From a checkpoint of a small transformer trained on Wikipedia: width 192, biases.
MLP neurons of a small language model. Each row is named by its layer, matrix (up: input weights) and neuron, and shows model dimensions 64-191. Each number is 50 + 15 x the weight over its row's rms, rounded and kept within 0 to 99.
A block is one neuron, or neurons of one layer that tend to fire together. Before each block is what it responds to, as a language model described it from the Wikipedia text at the highest values.

Description: Verb inflection suffixes. Inflectional suffixes split from a verb stem, mostly -ing and -ed/-d, as in eliminat+ing, surviv+ing, illustrat+ed, unname+d.
L4.up19:34 61 67 38 52 64 14 52 51 62 62 53 55 41 60 14 77 42 43 24 42 39 37 57 35 16 33 37 50 95 82 40 49 40 38 32 39 55 43 60 42 28 62 52 45 24 32 44 63 40 47 58 56 32 57 47 54 53 52 80 61 52 59 29 66 50 75 36 68 72 61 40 37 72 62 58 64 45 38 37 57 53 58 68 37 46 79 60 52 51 24 50 46 53 61 43 17 75 26 42 44 42 47 35 56 60 27 47 65 33 28 67 27 32 58 71 42 26 44 46 56 66 68 65 36 40 65 45
L4.up105:33 60 28 61 58 43 33 43 63 53 62 59 01 31 70 69 76 63 76 69 55 65 88 48 41 52 50 38 66 53 51 29 55 52 62 67 50 72 40 38 68 55 36 54 41 47 58 45 35 61 26 47 48 52 40 48 34 57 49 53 49 51 41 55 35 53 42 41 22 59 51 45 37 48 48 35 63 75 35 82 37 71 66 52 49 35 47 68 61 38 61 63 66 40 19 59 60 30 56 58 33 44 61 47 23 58 44 63 72 44 52 65 34 51 24 88 34 75 44 52 29 89 63 52 39 40 50 73
L4.up177:44 42 52 47 36 61 30 54 51 31 59 23 49 47 84 45 39 84 42 81 57 34 56 57 61 56 47 51 34 61 65 18 54 55 34 47 76 64 56 54 67 47 54 56 61 42 54 29 28 36 48 59 44 22 52 29 37 37 45 29 46 52 41 60 53 59 39 55 45 42 54 46 53 32 42 74 71 63 57 57 53 29 53 65 54 46 93 39 62 68 67 63 54 51 39 40 28 60 33 45 39 50 47 66 24 11 20 62 08 26 48 58 28 62 55 48 56 39 59 42 49 42 67 25 42 31 57 09
L4.up197:27 57 34 57 87 42 39 45 47 45 50 31 54 70 61 40 61 64 44 62 54 28 45 30 44 38 60 61 50 88 63 65 33 50 42 34 66 88 27 33 64 51 62 80 48 59 68 57 55 65 69 65 39 59 56 59 78 38 53 18 53 36 48 54 52 66 55 28 48 79 43 54 51 42 75 38 49 48 84 62 74 60 57 56 36 44 49 95 76 52 81 73 34 50 50 42 19 53 33 73 44 44 51 33 38 59 00 52 31 48 43 43 33 44 43 49 45 34 81 53 44 49 45 43 35 21 29 33
L4.up258:49 40 47 56 51 49 52 26 65 27 35 39 32 51 43 36 38 41 55 72 51 38 59 80 35 35 37 42 70 81 75 59 77 39 67 33 51 58 47 40 45 39 61 69 75 65 42 36 76 56 61 57 59 47 66 59 61 21 34 29 66 60 45 43 53 66 52 50 55 51 78 81 88 49 66 65 57 75 50 81 60 80 56 38 41 40 56 47 29 41 40 56 34 59 46 31 50 25 61 41 39 64 87 52 51 52 54 61 45 64 69 38 16 54 41 55 31 34 51 60 27 29 49 60 54 43 64 56
L4.up327:39 65 55 55 38 54 59 22 60 49 67 45 47 71 46 51 55 53 52 38 82 21 30 52 46 50 67 44 67 37 78 87 32 49 25 64 69 43 62 57 66 46 58 52 49 38 41 42 25 63 61 38 58 48 36 52 42 52 83 38 50 52 48 34 42 72 74 61 26 56 50 37 37 47 66 64 51 38 61 33 54 52 46 58 54 27 52 63 21 50 84 72 67 72 57 31 31 61 47 40 62 55 60 26 50 40 37 23 86 49 30 48 58 48 57 74 27 56 43 39 43 34 74 69 54 15 74 56
L4.up382:41 46 47 77 41 58 61 34 65 41 69 73 27 60 64 44 78 57 78 44 66 28 57 53 61 45 35 48 76 62 69 56 35 50 56 36 51 43 60 14 62 35 38 45 51 25 43 31 27 56 55 61 47 43 87 82 36 20 63 29 59 55 60 29 28 78 36 46 40 52 36 36 62 64 44 55 59 28 79 51 36 63 52 53 32 42 72 46 52 39 39 42 35 42 66 51 63 54 47 39 40 60 34 46 06 57 51 68 19 46 53 67 58 55 50 72 31 47 82 46 40 57 81 65 45 44 38 64
L4.up537:63 68 53 44 70 81 33 55 47 42 63 50 69 82 52 49 44 64 66 53 75 40 40 26 46 30 74 45 34 49 60 44 21 22 71 49 65 55 64 25 71 37 45 55 56 27 68 50 50 55 63 49 48 60 37 60 43 39 49 45 44 35 38 46 75 68 74 17 64 70 50 28 13 33 52 40 61 57 45 52 66 46 67 39 69 63 78 59 48 47 47 89 31 50 44 60 54 50 50 47 41 40 68 51 37 25 53 52 25 39 30 69 22 18 44 77 63 48 41 55 24 49 76 44 33 42 71 33

Description: Membership predicate "part". Mainly "part" after was/is/been in "was part of" membership statements; also sentence-initial "It" or "is" introducing encyclopedic descriptions.
L4.up122:46 37 48 71 36 54 46 43 69 15 73 59 35 73 49 57 43 56 45 36 39 28 20 50 65 62 70 47 60 46 36 47 30 65 51 37 49 42 49 95 48 72 52 71 47 43 48 67 56 56 45 48 45 56 57 46 69 51 24 24 42 36 31 65 54 49 55 58 67 41 66 65 52 50 56 38 71 67 59 20 75 39 44 74 59 60 54 40 67 70 65 39 74 42 48 52 29 41 54 69 54 51 34 47 51 48 32 52 26 62 30 77 48 43 62 47 46 47 40 85 73 40 26 62 32 47 35 76
L4.up275:63 59 40 61 47 24 48 57 41 55 62 47 76 47 58 70 35 46 57 60 55 62 54 29 59 61 46 55 57 31 37 47 26 37 36 54 24 46 47 55 40 44 57 34 35 55 44 49 70 76 70 31 62 67 37 29 39 69 29 52 20 38 35 40 59 34 41 60 48 56 76 82 32 74 41 23 31 49 49 63 54 65 55 38 48 60 64 61 50 57 36 61 60 58 28 41 73 47 39 45 84 55 27 84 17 67 30 61 73 67 33 32 47 29 35 46 46 39 52 75 53 65 25 59 56 61 81 54
L4.up371:51 46 43 53 52 25 70 44 68 62 61 36 34 31 76 24 57 44 53 46 53 39 46 65 47 26 58 24 54 49 23 62 48 40 73 44 58 30 42 58 19 47 42 51 63 42 62 71 37 47 52 62 53 60 65 30 61 57 24 46 45 55 47 61 57 65 34 59 58 52 34 55 62 87 47 75 29 78 35 36 57 90 59 33 62 49 68 55 65 54 36 37 57 42 29 23 49 58 30 25 62 53 39 85 56 59 43 13 67 50 47 68 50 57 10 45 28 21 69 32 70 53 47 70 44 76 46 39
L4.up429:51 23 34 39 59 32 36 70 31 34 46 68 47 57 74 20 52 65 44 58 49 72 70 51 68 54 56 41 68 42 24 51 27 17 50 46 70 46 76 42 61 55 59 55 46 33 46 54 67 59 40 61 19 62 51 70 37 70 28 54 57 50 50 66 59 43 48 18 62 38 44 38 65 57 44 22 49 71 53 51 46 35 38 16 69 50 50 48 56 50 41 68 63 33 26 61 74 51 17 52 69 57 45 55 54 53 33 62 83 29 39 54 27 39 45 64 83 59 47 63 62 42 61 59 37 75 19 46
L4.up456:44 55 77 43 62 29 35 34 45 24 43 40 50 63 77 47 40 48 57 64 55 43 38 43 42 51 55 25 57 36 23 59 52 48 56 50 48 48 49 59 14 37 30 49 68 24 52 37 51 53 65 54 65 58 64 39 42 40 52 63 63 38 38 57 73 60 47 54 45 47 60 56 62 61 53 63 55 33 42 31 34 75 36 55 48 61 76 56 22 61 73 64 54 54 48 38 78 73 38 52 30 36 44 59 57 82 47 72 59 38 43 35 42 75 64 50 53 33 59 80 63 48 49 23 30 83 34 43
L4.up566:64 37 60 72 32 20 37 43 59 59 68 69 73 47 42 59 47 68 40 19 64 61 76 27 61 55 64 54 46 44 40 53 49 32 64 36 40 35 37 39 51 65 59 65 47 58 50 52 55 66 51 40 35 35 11 31 66 56 67 31 77 49 63 58 37 60 53 48 65 40 33 55 76 30 53 47 57 65 62 52 95 84 49 29 31 49 65 59 35 54 56 55 67 34 44 57 57 45 81 43 65 33 43 25 46 45 32 52 42 41 43 53 47 79 47 64 39 46 34 68 47 35 63 74 76 52 67 61
L4.up570:56 54 32 45 66 26 69 39 33 80 42 55 36 36 43 43 49 30 56 45 53 39 40 43 49 54 72 39 52 57 42 47 35 42 47 38 51 35 29 68 53 24 59 60 55 29 40 58 65 70 73 46 49 69 37 63 32 29 53 70 60 49 45 90 60 43 54 57 59 64 54 54 58 28 32 55 40 32 52 37 70 53 64 56 59 33 13 37 42 72 88 85 22 58 58 43 63 70 48 56 50 48 29 71 55 21 50 52 53 33 71 48 32 51 32 59 56 49 23 57 84 36 55 57 51 61 40 48
L4.up626:57 41 58 26 33 20 59 44 44 29 81 29 51 40 61 52 62 54 60 52 47 64 57 20 51 90 60 23 52 40 57 56 64 49 54 75 48 51 85 61 42 18 81 32 52 40 21 46 51 57 39 46 36 46 17 48 37 62 52 23 55 24 61 57 61 61 25 36 48 63 41 65 53 57 38 47 60 42 63 51 56 59 34 44 44 44 22 49 41 32 50 31 75 62 42 73 40 74 40 36 65 55 56 51 63 61 45 29 67 64 56 35 59 59 58 16 77 40 56 59 53 35 49 63 60 31 76 44

Description: Adjective-final word pieces. Final subword pieces that complete adjectives split across tokens, such as -scale in large-scale, -ous in rigorous, -al in gradual, -ed in undeveloped.
L5.up65:35 85 54 21 29 72 43 35 49 23 36 52 11 43 20 63 67 44 29 55 43 36 36 72 41 42 50 53 47 42 46 70 71 55 49 55 79 59 46 48 54 45 41 42 63 41 52 58 17 69 57 43 43 25 62 22 60 67 83 60 37 46 47 71 58 74 65 58 49 59 45 58 57 41 46 75 57 52 37 47 46 75 21 59 53 55 52 79 20 46 48 41 51 49 35 46 34 71 49 76 49 52 50 33 74 69 35 32 50 71 69 52 60 72 27 42 34 68 36 50 27 63 37 44 44 66 45 35
L5.up120:53 57 47 66 75 55 53 35 49 31 63 55 32 49 83 57 45 22 68 51 69 24 60 40 48 49 70 66 46 44 39 40 49 39 30 72 57 35 65 42 52 54 37 33 28 45 53 48 52 32 41 47 52 49 40 37 66 49 88 63 35 53 57 62 70 69 18 45 54 29 66 43 25 41 66 32 54 80 76 59 59 47 65 63 32 65 47 35 51 36 49 35 60 36 51 46 70 57 49 57 31 07 44 42 59 68 34 70 56 49 53 48 38 28 46 58 62 46 36 35 42 75 72 43 52 54 67 46
L5.up234:52 74 79 42 58 51 45 24 33 59 43 56 13 41 52 53 52 18 70 60 41 42 48 54 69 56 82 30 45 55 30 56 56 66 38 49 51 49 49 42 45 50 35 00 55 55 37 66 42 51 50 41 55 45 70 52 43 54 79 36 49 38 42 49 52 59 47 45 07 43 49 73 19 28 56 13 57 51 70 86 32 47 37 48 41 08 50 52 56 52 77 34 34 45 50 53 65 68 62 68 62 31 52 44 30 61 47 60 58 31 70 63 43 52 42 65 39 71 24 25 48 62 56 57 50 66 60 67
L5.up433:46 47 69 54 39 64 35 33 36 44 63 46 53 57 71 62 73 50 36 15 53 31 36 53 42 45 45 34 35 35 41 69 64 52 38 51 64 62 39 55 80 42 53 53 74 24 46 35 63 51 42 61 72 48 87 49 54 53 51 43 25 45 46 68 66 75 42 44 48 59 41 65 52 40 59 53 58 36 46 90 71 56 80 56 58 35 55 66 79 43 55 38 37 39 48 68 49 36 66 63 55 27 42 14 43 58 67 66 38 41 61 37 60 67 19 40 61 31 19 51 20 62 48 32 45 43 48 65
L5.up475:43 32 38 63 23 46 37 54 51 26 65 49 31 32 51 83 41 73 82 73 49 40 75 59 53 55 45 73 81 44 62 40 35 60 65 55 54 45 69 58 45 56 39 48 54 45 51 50 40 30 57 53 27 64 56 41 31 51 53 49 38 50 45 51 77 66 36 49 37 61 84 43 41 23 74 53 44 57 24 47 53 51 59 60 54 29 62 60 42 62 29 36 34 52 31 57 55 68 34 61 33 38 73 49 33 53 62 55 60 44 70 51 36 39 44 68 33 79 57 67 04 70 62 59 62 52 54 81
L5.up541:65 46 37 65 26 66 50 40 46 39 44 61 61 47 28 78 45 21 58 44 39 56 57 23 59 64 61 48 37 53 75 64 66 38 19 57 72 61 32 64 57 50 44 50 72 56 62 17 47 29 59 41 56 49 50 30 28 59 61 42 40 38 64 25 75 46 43 49 35 62 39 57 50 45 69 45 71 67 64 51 53 65 41 67 63 39 49 47 57 61 95 36 60 38 65 59 30 31 44 93 44 54 51 35 58 80 33 60 51 31 41 34 52 46 50 35 26 51 39 60 28 69 65 55 45 53 35 11
L5.up553:42 64 46 56 58 41 45 40 50 34 27 75 35 44 42 60 41 33 68 46 36 24 82 46 54 56 65 41 50 30 58 55 36 57 73 32 59 35 56 49 25 59 43 38 42 34 51 24 61 30 61 57 35 73 88 60 54 35 42 42 84 65 62 68 76 71 38 39 46 39 39 61 61 38 68 39 57 62 41 66 18 63 15 58 22 38 48 37 68 65 62 45 22 49 36 42 69 56 72 55 57 34 40 49 48 71 55 72 42 39 60 37 32 38 61 47 58 06 21 46 54 29 38 70 51 54 56 52
L5.up674:59 53 60 58 42 63 52 27 58 53 33 68 34 64 43 55 42 50 59 82 51 42 69 52 35 31 90 51 58 30 48 42 49 51 64 55 41 68 37 67 43 31 55 43 51 63 67 46 47 57 56 42 39 61 41 52 80 54 60 25 55 53 46 57 19 46 40 19 36 52 11 56 31 35 75 44 44 44 47 40 36 42 44 40 73 53 48 65 37 45 76 42 51 38 46 26 45 37 71 73 43 09 44 51 59 65 42 50 54 47 51 68 44 26 55 78 25 66 48 71 28 69 67 77 26 61 41 69

Description: Transitive verb endings. Final pieces of transitive verbs (-s, -ing, -ed, last stem fragment) just before their object, as in save's' her, describ'es' a, invi'te' the.
L5.up48:64 08 49 58 64 42 14 48 67 41 56 24 43 66 56 28 54 99 56 51 64 45 31 58 29 56 66 68 34 65 72 37 60 43 40 53 73 60 37 50 65 35 41 58 36 37 46 67 34 55 49 63 42 53 62 62 61 39 65 35 48 41 56 52 52 47 41 45 46 54 69 56 51 54 58 72 70 52 46 56 56 60 41 66 52 59 51 59 21 49 40 60 48 53 45 45 55 60 53 50 29 30 78 53 67 32 38 68 45 23 47 67 34 68 56 49 36 44 90 38 25 49 70 49 33 34 50 27
L5.up51:45 48 39 72 33 52 55 17 27 61 53 20 39 57 66 50 53 67 66 47 37 35 45 15 52 59 41 51 59 52 53 44 71 54 48 55 44 58 77 13 62 48 64 32 57 42 56 38 22 51 31 41 47 31 69 61 55 27 35 09 43 53 58 41 50 65 76 50 57 46 51 47 59 34 72 66 71 37 66 42 77 44 62 57 33 37 40 78 42 90 51 71 62 71 37 56 38 51 59 88 39 36 56 60 42 41 35 62 52 57 51 81 71 51 44 42 72 48 60 44 48 60 45 54 28 42 26 52
L5.up172:47 26 70 21 30 60 55 36 48 59 46 57 74 47 33 52 28 48 60 17 54 70 32 32 33 38 41 37 57 91 49 49 37 62 49 65 47 33 58 77 45 44 48 30 37 56 61 56 66 29 61 40 24 57 54 64 14 54 62 50 58 66 68 48 33 61 45 29 42 46 40 42 60 84 58 53 46 36 71 29 59 43 44 46 54 63 58 48 61 39 47 71 43 38 74 30 34 63 56 28 36 17 42 64 26 47 57 58 48 52 27 70 32 33 46 44 59 59 40 67 25 56 43 74 60 63 99 60
L5.up468:33 42 39 55 51 28 67 45 52 56 37 35 45 40 75 57 49 43 50 37 54 50 49 82 55 74 35 25 57 72 51 42 43 44 45 84 50 48 58 68 50 38 42 56 35 32 68 47 49 49 53 26 50 43 22 59 41 52 55 36 53 62 57 53 21 72 48 40 38 35 73 49 35 67 31 80 53 29 65 42 46 48 49 58 45 58 56 47 52 67 69 30 19 68 80 56 68 65 40 52 41 60 50 86 53 47 48 27 49 29 51 73 61 69 64 82 88 68 72 46 13 65 44 83 57 45 61 46
L5.up606:54 37 44 61 33 47 31 54 51 50 60 64 46 55 67 29 68 68 62 30 59 57 22 58 54 62 44 53 39 49 59 57 33 40 33 68 44 90 52 52 63 32 44 46 42 65 44 57 33 64 57 73 53 30 62 70 53 30 52 43 40 76 39 41 40 58 71 47 75 65 62 35 51 42 32 45 53 43 52 75 73 37 54 49 23 43 57 70 42 53 61 54 44 76 62 41 38 55 37 66 21 31 49 30 41 41 47 44 48 45 40 56 44 45 43 58 69 51 70 32 52 73 49 63 12 24 59 46
L5.up630:25 60 39 51 35 44 45 29 73 43 54 58 62 67 61 33 56 53 49 41 12 52 63 35 45 53 43 64 45 77 58 55 48 66 43 45 54 44 45 67 74 34 55 48 44 54 75 43 32 51 50 55 20 29 39 69 27 41 56 53 44 77 52 65 45 73 44 40 77 39 64 54 52 44 59 79 91 69 73 56 58 27 47 63 51 56 59 67 47 56 50 62 30 47 55 47 59 37 13 55 41 55 57 33 37 27 20 41 43 45 40 41 53 75 71 63 52 51 59 35 20 47 50 60 42 67 29 30
L5.up666:50 30 63 61 59 30 64 23 33 41 38 45 75 57 70 74 41 53 49 34 59 42 55 68 38 75 40 19 66 84 61 57 31 59 22 70 45 55 57 44 80 34 36 65 53 47 53 42 50 63 63 51 61 32 56 49 50 62 77 40 56 61 47 51 64 35 66 39 18 36 55 62 45 57 44 41 49 43 66 51 43 72 72 70 61 16 54 48 79 65 39 57 31 30 18 33 87 48 42 25 59 36 37 48 34 64 49 55 79 34 47 52 60 73 21 29 11 62 63 39 37 45 59 50 51 39 54 50
L5.up673:59 81 29 70 58 57 61 47 63 17 69 53 69 32 56 52 47 70 78 61 42 19 65 66 37 54 38 43 46 76 48 39 23 48 39 53 64 66 59 77 45 15 54 59 62 85 69 49 38 52 31 47 46 58 34 55 58 17 60 28 58 25 51 70 43 62 59 39 40 46 47 40 66 22 53 53 44 75 54 43 74 57 47 41 48 33 63 56 53 61 58 45 54 38 45 36 65 47 35 52 60 49 38 47 36 49 34 60 43 55 52 29 53 44 45 58 38 67 41 34 34 64 72 56 34 24 77 65

Description: Word-completing subword pieces. Middle or final fragments of words split into pieces, e.g. mate in legitimate/inmate, ive in intuitive, mit in permits, ak in leaked, plus occasional short words like have or With.
L2.up284:46 21 60 71 40 41 49 42 60 58 99 36 38 25 40 53 56 31 50 46 55 67 53 38 60 69 50 59 54 52 39 48 50 48 39 55 57 44 40 77 51 40 55 62 69 69 43 39 31 50 47 72 56 52 59 49 53 55 56 34 74 25 83 46 36 48 20 24 32 60 58 47 25 36 27 26 43 27 40 74 71 63 38 45 80 37 27 66 57 51 51 51 74 67 39 56 28 58 65 67 46 20 43 41 54 48 55 74 26 42 38 36 59 62 55 41 20 55 29 54 66 74 80 61 54 65 40 47

Description: Word-final derivational suffixes. Suffix pieces that complete a word split across tokens, mostly adverb -ly and verb -ed, as in essential-ly, potential-ly, delay-ed, ardu-ous.
L4.up38:50 63 70 55 85 45 46 09 82 60 59 49 41 65 42 52 76 33 53 58 38 61 49 66 45 46 55 32 48 61 32 36 34 31 74 47 59 34 60 68 43 48 43 41 77 35 40 77 34 44 47 53 43 75 88 39 56 59 50 44 64 62 62 51 60 67 53 83 42 57 39 53 37 34 74 26 53 56 63 47 65 56 46 58 30 43 41 46 58 50 69 52 59 55 24 33 64 57 46 57 49 18 53 36 40 28 53 51 80 52 33 63 23 55 43 43 57 81 55 54 07 57 64 41 55 66 00 30
L4.up256:64 44 64 42 54 32 65 28 39 56 51 79 38 38 50 28 60 46 50 71 50 49 62 58 47 38 50 40 60 59 39 45 39 32 79 54 69 34 48 60 43 42 43 40 50 60 82 42 50 40 41 26 31 63 55 38 60 61 48 58 55 55 22 43 30 37 41 62 45 08 46 28 44 48 50 26 60 51 49 65 45 59 37 42 11 42 39 79 83 72 58 55 46 42 38 37 67 66 47 57 64 56 61 35 19 53 77 54 30 38 39 70 48 46 50 62 10 43 31 35 57 82 77 48 56 35 31 64
L4.up329:65 15 73 33 30 79 39 43 37 41 56 38 25 40 50 56 31 43 41 43 47 56 61 61 41 70 32 32 21 43 76 95 59 59 55 39 53 44 31 41 73 65 59 67 61 46 51 77 15 58 49 49 65 50 70 47 62 37 70 50 40 33 64 49 74 48 77 51 24 35 61 43 50 59 36 58 55 65 81 23 82 51 40 49 38 36 63 47 38 52 64 57 67 48 41 55 51 35 56 55 37 63 60 39 59 53 44 68 48 57 40 33 54 53 29 66 27 52 26 35 37 49 42 38 39 54 73 22
L4.up330:53 60 61 62 22 64 14 31 40 37 41 62 54 68 41 49 67 33 80 44 23 38 21 69 40 55 56 32 44 54 60 60 40 41 44 51 75 41 57 41 34 64 61 52 64 33 15 47 54 58 46 60 44 21 48 43 62 41 57 57 27 24 48 38 44 52 61 34 50 41 55 75 58 59 68 52 67 50 76 71 34 55 46 36 41 54 83 79 41 58 51 66 41 53 47 48 74 40 75 81 40 69 60 68 25 33 31 58 29 45 52 46 36 58 40 78 44 41 33 35 70 70 39 32 25 58 59 22
L4.up392:52 60 52 65 30 77 61 69 72 56 65 62 40 60 58 63 53 45 43 44 32 57 29 44 45 48 51 62 43 52 63 61 33 60 49 31 18 50 66 56 62 25 49 55 70 43 56 32 58 64 63 76 56 73 53 41 59 24 43 31 53 44 40 34 30 53 25 54 49 51 84 59 56 55 56 67 74 60 63 59 57 70 60 37 62 25 36 43 60 49 31 53 51 62 13 66 61 23 36 56 44 54 82 61 34 52 32 19 28 38 47 68 58 41 66 43 68 18 25 42 32 67 35 79 31 72 47 58
L4.up398:48 47 47 59 58 75 13 53 49 47 52 48 73 51 49 47 38 42 53 34 59 22 51 42 41 54 47 50 56 47 71 68 42 47 70 59 47 44 48 43 55 27 39 50 56 57 51 55 61 48 47 47 44 56 55 48 41 54 48 34 46 72 41 60 70 91 36 75 57 40 68 54 24 56 77 79 51 81 25 60 59 37 56 46 63 61 53 63 46 50 58 36 48 46 33 69 49 43 49 31 07 56 64 64 47 47 33 60 52 30 61 40 48 44 63 41 74 42 52 60 42 22 57 43 56 58 29 75
L4.up453:53 10 57 45 51 44 08 44 17 52 62 55 42 40 48 50 53 43 50 53 67 41 66 52 66 59 54 14 59 46 61 60 36 31 20 24 55 48 63 49 46 57 31 45 44 36 53 52 31 34 49 29 43 27 62 33 66 80 78 36 63 40 30 41 58 44 37 69 45 43 91 64 43 35 73 47 61 37 43 60 55 38 56 72 42 49 79 72 40 38 39 66 45 41 13 63 62 38 76 65 56 41 80 43 26 52 36 50 59 57 55 67 53 75 50 26 65 48 10 47 52 43 56 58 55 70 40 70
L4.up759:45 44 64 42 77 61 40 52 33 62 43 72 28 65 54 30 71 58 13 35 82 60 59 67 48 53 42 31 28 69 23 35 51 24 35 62 72 66 57 50 58 38 50 37 68 40 82 62 62 70 49 64 47 56 34 32 86 49 48 27 42 48 38 31 46 41 36 56 21 26 40 56 60 51 64 34 77 17 56 49 59 65 78 62 48 38 47 68 61 85 45 40 67 32 34 44 51 48 26 36 49 64 52 73 52 80 46 52 42 34 64 47 31 49 27 38 51 54 55 65 31 24 55 34 31 26 36 58

Description: Clause-initial subject pronouns. Subject pronouns opening a clause, mostly it/It, also which, there, they, usually followed by was or is ("When it was", "It then crosses"); weaker hits on word pieces in lists.
L5.up92:64 42 48 48 43 40 58 49 39 33 46 38 65 64 40 69 72 40 41 36 47 63 56 29 40 40 38 52 64 63 68 58 74 47 49 44 29 88 48 81 66 42 77 29 62 44 65 41 47 29 84 30 34 66 30 48 35 30 69 26 24 41 54 33 72 77 46 55 48 53 28 18 68 30 56 40 62 48 74 52 76 31 23 62 52 62 46 55 51 44 44 32 47 46 53 63 51 55 63 48 64 79 42 82 56 56 67 52 61 54 54 40 34 33 29 49 28 59 57 26 41 57 53 54 69 59 26 31
L5.up220:60 40 41 54 34 38 43 65 45 63 37 44 43 62 68 49 52 47 50 53 39 58 71 60 67 52 33 50 70 46 54 46 34 71 68 89 44 59 22 68 46 47 39 61 47 43 42 66 59 51 21 49 63 25 34 55 36 32 61 52 65 34 62 37 48 54 66 54 30 45 47 45 39 63 38 72 27 52 35 15 40 53 18 50 37 60 64 37 39 37 83 40 66 40 38 31 39 29 31 42 52 32 38 62 59 52 52 60 13 44 39 62 47 50 68 85 34 58 29 43 73 08 37 72 49 45 31 60
L5.up233:47 52 56 67 37 62 61 39 62 54 58 66 45 66 31 58 41 31 33 72 44 70 62 69 68 65 38 90 45 32 62 32 40 58 31 53 27 51 47 62 58 44 49 29 31 72 53 47 54 54 57 65 36 30 46 58 56 49 44 45 54 69 48 59 41 78 49 45 54 79 28 71 65 48 38 55 50 74 66 30 54 67 29 42 62 47 34 44 64 55 56 74 44 29 70 39 13 37 57 54 57 65 56 54 56 51 66 63 65 33 44 34 37 61 48 42 27 86 11 35 53 37 51 73 55 48 58 46
L5.up336:63 35 67 64 60 23 41 40 65 62 75 58 72 41 54 43 24 35 72 43 29 52 63 74 54 42 31 44 57 18 46 66 34 50 62 48 64 64 55 82 22 29 25 59 52 65 53 85 50 66 43 35 48 24 45 85 27 49 60 46 53 43 17 60 48 46 43 52 38 49 77 34 38 65 64 42 62 46 46 50 58 52 49 26 61 53 43 75 60 54 71 44 58 83 45 37 31 51 68 36 57 58 43 31 38 46 50 51 36 42 51 53 54 50 74 14 55 59 62 85 31 14 60 71 37 47 30 91
L5.up366:52 47 30 52 33 44 34 51 38 54 69 46 45 56 57 80 85 44 87 55 63 62 51 43 39 31 39 52 57 58 58 15 58 65 59 58 62 35 60 59 37 40 49 53 41 19 39 53 47 75 22 79 47 73 26 53 55 40 62 62 65 47 44 70 59 49 68 35 60 55 28 38 50 70 51 44 90 37 48 64 54 43 75 37 56 37 56 21 70 29 55 64 47 46 36 30 29 51 60 45 71 58 47 34 54 51 71 47 38 52 53 38 49 56 49 30 56 40 23 50 62 41 72 58 36 51 55 67
L5.up598:82 56 36 48 66 63 35 55 64 41 46 78 49 42 47 59 63 52 67 67 57 23 68 95 65 52 61 55 56 45 57 52 80 32 51 13 66 57 54 33 59 45 48 50 33 47 40 32 43 59 69 53 56 54 72 21 66 42 22 35 62 37 47 61 61 57 61 56 64 49 48 64 48 50 51 76 44 42 63 45 60 63 48 55 45 52 56 41 56 49 40 27 31 32 52 40 52 59 53 33 36 36 32 53 41 46 54 40 40 66 51 80 50 46 71 56 41 33 33 60 39 35 28 38 58 71 38 71
L5.up618:60 17 52 49 74 30 20 60 46 68 35 59 52 21 43 64 45 64 41 33 41 97 46 39 54 38 29 70 44 34 51 35 28 70 80 58 78 68 60 59 53 46 70 26 48 48 32 54 27 49 60 45 64 72 46 50 60 64 22 44 56 45 73 53 54 69 55 41 39 35 24 63 99 33 37 17 48 37 45 52 47 47 35 56 59 66 33 50 51 57 81 22 43 63 67 47 40 37 35 60 60 66 25 62 59 26 64 23 69 57 56 49 75 45 77 51 70 74 45 56 46 51 24 31 52 41 54 54
L5.up698:95 28 47 71 25 51 51 38 58 55 60 27 41 15 38 48 61 45 46 47 47 60 33 56 45 60 41 54 46 28 75 53 33 62 40 37 54 59 48 56 77 57 67 48 42 38 42 49 45 59 60 59 45 27 68 50 31 28 60 33 73 66 66 53 48 40 70 45 66 53 13 37 48 70 25 57 67 32 75 40 55 40 60 63 48 55 52 27 21 52 30 46 48 38 58 36 27 67 66 25 43 18 45 68 45 46 20 50 74 47 45 60 47 70 80 62 49 61 61 39 14 41 38 53 32 93 47 26

Description: Past-tense main verbs. Past-tense or participle main verbs in historical narrative, often event verbs after a subject or "was", such as opened, launched, took, became.
L2.up397:44 55 48 34 40 47 36 47 30 66 50 34 45 72 63 46 48 64 48 66 60 72 23 46 64 44 58 39 61 63 69 50 50 42 76 72 49 54 68 57 65 46 39 45 67 52 73 76 24 78 37 49 45 47 46 65 71 42 76 34 32 40 66 50 65 44 67 67 60 43 71 47 52 42 47 26 50 57 55 46 66 32 25 43 09 27 69 37 62 70 47 84 43 65 34 51 61 51 52 56 76 57 82 60 30 39 35 59 69 47 57 67 27 44 25 40 53 60 52 21 41 49 72 75 19 30 60 48